config = dict(
    head_dim=64,
    norm='rmsnorm',
    norm_place='pre',
    parallel_block=False,
    init='normal',
    init_std_up=0.0207,
    optimizer='muon',
    lr=0.00694,
    beta1=0.95,
    lr_head=0.00751,
)
MLP neurons of a small language model. Each row is named by its layer, matrix (down: output weights) and neuron, and shows model dimensions 506-601. Each number is 128 + 24 x the weight over its row's rms, rounded and kept within 0 to 255. Numbers have three digits each. A neuron's up and down rows have the sign that makes its largest values positive.
A block is one neuron, or neurons of one layer that tend to fire together. After each block is what it responds to, as a language model described it from the Wikipedia text at the highest values.

L9.down7:136065076116131096137111113109167110135134097130081112117112156089134151141118096114105177144152169150150124089136146164171124173149117135143092143120143128125163160093124098116138134086155137082171132126096129153118137067120116125181141148129142157131133160053115077117117134107081113106
L9.down100:106090092137151138119121093115135117112116153126106148117127135112126122163137133170153088127137108110139126115118167135097139142106144126138144137101194161119140128144137117115128139106140118157122107105133131116133131145138118178142137141112101133148143109112117165093094091121134136091
L9.down116:123092103147153154170099098105176129164104084132089121102165078127125134119187130102119108146143121142122120139086089132121147141126117104098120148147144137178100163111117118149091121116090157141177097149151127098118114122102130136142124131113122109074126136122125106104106083126145150139
L9.down254:140075138143116090128139137131115132131130113113123119064131122171086128150133148142151061107201118103075146117098156108143129121116107107127134127126139145148135097113118148186136150115153142145081083144121201111144096136113129149109092123160130104109107128127121173159129107098179136090
L9.down449:112097114153154161150139141140091123133136091128168085137135120122131082140113127186140132127117107153130148131144122115139140081127116134096119142116134123132126156112118125125142122091151106134110123160114136162156169136133107158142155132173101117135154092134169098120162106137121136160
L9.down623:091151086167145132138058121109117125114116134157097147083165091117113100072083158114145102113122132112137126123134132134123115119129155122141114139105149138139125123143128155106111186127141113146138146161164133132069137156114157141123088137106101058134087161123121154077143108135168138108
L9.down681:112106143104112146150130117084120123114133148098058116115097073078105175089117118082137113136150121093168141115112163141104154135169110103114179116100140130131121165107148104095110137101109102105109126087114140137129105167136098154102134135139077144154085092099145103129154125103136140112
L9.down838:062126144125140143136116174068151135157148169090103139082160121182114144147107138167168122100124146089159107140140141102081118158143125097189137128071102126126136120132153108100130109159144137159141117079132140128144130152110132070114164095121163096114126153121123113155115160144078127132
L9.down877:120118116116145091132144103130101086122147124118160132094139099190151145089136104126110135141147124137143136097113110102120110098110144096148131162139162110106130138163103110110077117128095103120101095113062094133121139137169091154141094114095136138107141117129062113092127145125134143109
L9.down986:151101108112116155113153131131149101185103129110121116104131154155129097110111144142141121154098089122127157147127159138125134120124111182110098111077160098120173155076089165078140123131112126106132080126164117182120156123134142138122147120118131129113136116111135141148125143134114112145
L9.down1000:118084124138105165133138113159207162123122086118047178127093119116151153141134135116162119134119145112120141100125123173151138121135150122205077100137121184135144126146141105082124127123137166145138140131148138139141171113127186139093125132117115158128140135119120086139129092118136168117
L9.down1135:103079093103121116149138082160092105182152114118145131163111102145140114089092132114119123118121143131136120146171106127134134168084103098147103132139101116126159113119153135121160143116117154108140127136125132103090174150115152150132104150118147118155089169099119092131145153148139108116
L9.down1327:109167082142120114123101135116111150093106186153167102127132135124184121104139103111164112180093142094104143155088142116120109117124106113107144119133174122141127148181097149116148117135156131107139156119155119153093117160104134130094142134106118149139113128141156117125129118101168158147
L9.down1501:179131074146109123100185129118112115131125109137059116135147127134111125131083195095134118105116153154105096157105121148126117162136185099100112112150111109138133060079088097139142145138119142108154128153119143183136154110116108158073092175110144118119146102109091109130119121135124153137
L9.down1581:110148115155130081146104153120101118136167135083177110129115103129119111111151104160140153130119118120137109135113138167112133149112153120137108144106108117113122098151147093124104119077065134140106109119156126141146140143148159141150126163127146164144114128095100114147128131150114116118
L9.down1698:128118077096144108141122124115141125145163117098131145149098130160134089176130164158114099116103164130133160102078135101118111106155098106127150141136163138136110102159150109134176116161133137130126164094127107113148174145085100080122104153142113181104120103078122142170103126116100149152
Description: Capitalized single-letter first pieces of personal names in cast lists, squads and tables, as in I(brahimli), X(iannian), Iwao, plus middle initials like David A.

L9.down89:132125125065168124150175136174126107150143130099071141159082104143153143148110161132149134091129135122122066158099114087180133155128127132127138140146085113131099124114134125143125110170091098132142142111139165073141163136096147188132159156120088156150119108107104130119144117160120159153
L9.down359:116103142095138120134129113128108162124144104131184147109065159149104149130082140131132134144127135125121124129099159182083084149113147117181144126131105137136158131109099151090162122127127142081102134117135113151133129151135109156098092119145122104160162103141150181121155117164068112124
L9.down397:127161133136101110123086137149118084140076103137131149112115132167138134124116139122126109097125123107100137136124146162138132109138128125120163156138128102121074124177104131114151156160155131130104120127119150127144113196130134131150121122107072101097146144110125124098152137161110109109
L9.down676:140101073145140103095133084166079145104109157082125149132112143135117115133113157133137124150133144160167134144115165059120129146094119162142152116120096121130110084144141129115090121118151132120155111142115102147151123120104155115153088124132119125120125146128140090094157122125144136073
L9.down695:119183137142146172099111114128144120121136121113104087086091155132132115090075134130135149120093107100104130087159094140122140146103099128126147137164135133123101137137156110159119107159089120158126123134135094135127165136128146120102130170107104117110101122122103108118156109127118091101
L9.down698:114156048145155100132118111093143126136112178147094113151118129104128102140152115137099092087118115134158137115156072106140093113097114104104145099181113153121150100129143077116097127083119147102128129140109109115135132147149068099148127078142139158100164140155124110161117097150160116153
L9.down769:124112131160139145126172129144113119144109108143107147155120144123169112113101155164170115153133167094141123086139085089147160104127091144130118093128128107131163094101146115099102121135187110136132153151102097141113129109157131141131125107113141157163113106158135109129157162149117138077
L9.down772:154118118130111103137145171107126164093127167087057136087120125115133101127144121127126114083128120140111089116106071112162117162103131087163148133143164101063145146177155116136110106073142129104098112149091138107127116128158129151125110110086130069128147141117149108160120095096114125100
L9.down821:167102132154116088121121161131129100101155146131144108137145158123109156163056092102092131164103103126123131146134140174159123115170116176120103116115127093063109124178149117103157143093142119112121113126162127097150124144126135085155118090129140131122124130141110092140104134141141114098
L9.down948:112127157128080140146141118161142119153116122124128112140145110096117142157081099134084153147163070149120125146101103105107121112120137108106071121136134127130103140136069137126123108116149149150121129098127085143159111150132148138135098150126164118162150121140141128153128178135103125116
L9.down991:087107155136098133100128142096125119150095152133174131113115134153121140077120101142172180145116109127099157159130121163154150161110160131085121134083149141126143144125119146104148136171142132114133126125088099085154098092133109154154114163079114127123118146109179171116120140145096143111
L9.down1282:126116125096117108143084136116086153108100143115149143148097179193125154137102124138096121180155152132138149176149141148160116147110050106154186084140133148110098116096122109150166167147092168159126164150114156141090116141118133112163106155093105129103126107133157131114118134088128138145
L9.down1345:082136142115149127144088140120103115102137127118126152098119103110128133134136164109116152105150135157147153092114107105158127141099150083116079128105142134135120076115112118100147125147143104116131138146157142146142116126095190100121089111107135149144123101127099133121121090134148140114
L9.down1495:112127099135108137151107178118110166125126183112104122155107133119125135130125162115145141161096136127137113127120167179150144117107163110170155100137143119126169166154150093054099126116111143158174108153137108143135092134129142102084150140117148122117118146132105102131134105100138140141
L9.down1646:107114131143145180152110104123186130131185129143119141110129153100118121164088165077077105115105129130159147118118091143141109126153113124106127133147085158098137120116143123126150167126136103123143119154094138183142132125132132105125096134143182115130162084101154132071084108129128144134
L9.down1704:130114105124143115168130110088165115142115140102063078082156160132120151133125173119156110139096108184139145086139115173135069097109142158152124120091101087131164124128124105146122145123187141136112110145081073126139133143111138117135146083142127134150091096118180134146141115145142138114
Description: The period after a track number in album track-listing tables, like "| 9." or "| 11."; weaker on word pieces in media and credits text.

L5.down581:108137039142133136129114158130131112115093090073153136150111149131111112149112134109135150124194116130137127126053104085124103118100189133112139148143116143140061083103115108114104103133125141113105109161134089104147114168126129089118122116106118156109178128132113127107156139169106084177
L5.down999:139132157103150160151154113132148153164144104135150124075128112180086132151148175152110088192090138119137125097136131136174155157137088127110160154091105093085075170115119145162160139107160130192154092153160126133124106142159080153110181105100123142100176139122110152151167176131143162111
L5.down1214:132151136134132173119099089136125134114093116096155103090137119134090142114156128127129077077118150126125140124131119133106110146112127108132086112127128096156143160081134119182109119116098131127104128132145159102154101162143163121191150131137138077110108170158117113119142083143139153159
L5.down1713:120075054111148081099144130122137139134111125159150177086150128122113164137086117134120149139140055142091127131138143137159078140139153100112175143153171107135112136154122118164089114125113113112146139134087198138085126079116105154169133120147111132176130113130116117120157110094117144129
Description: The first-person I opening a quotation ("I was in Nashville", "I therefore concluded"), and word-initial fragments, often capital I, starting names and codes in tables and lists (IL, INA, IA, Ionescu).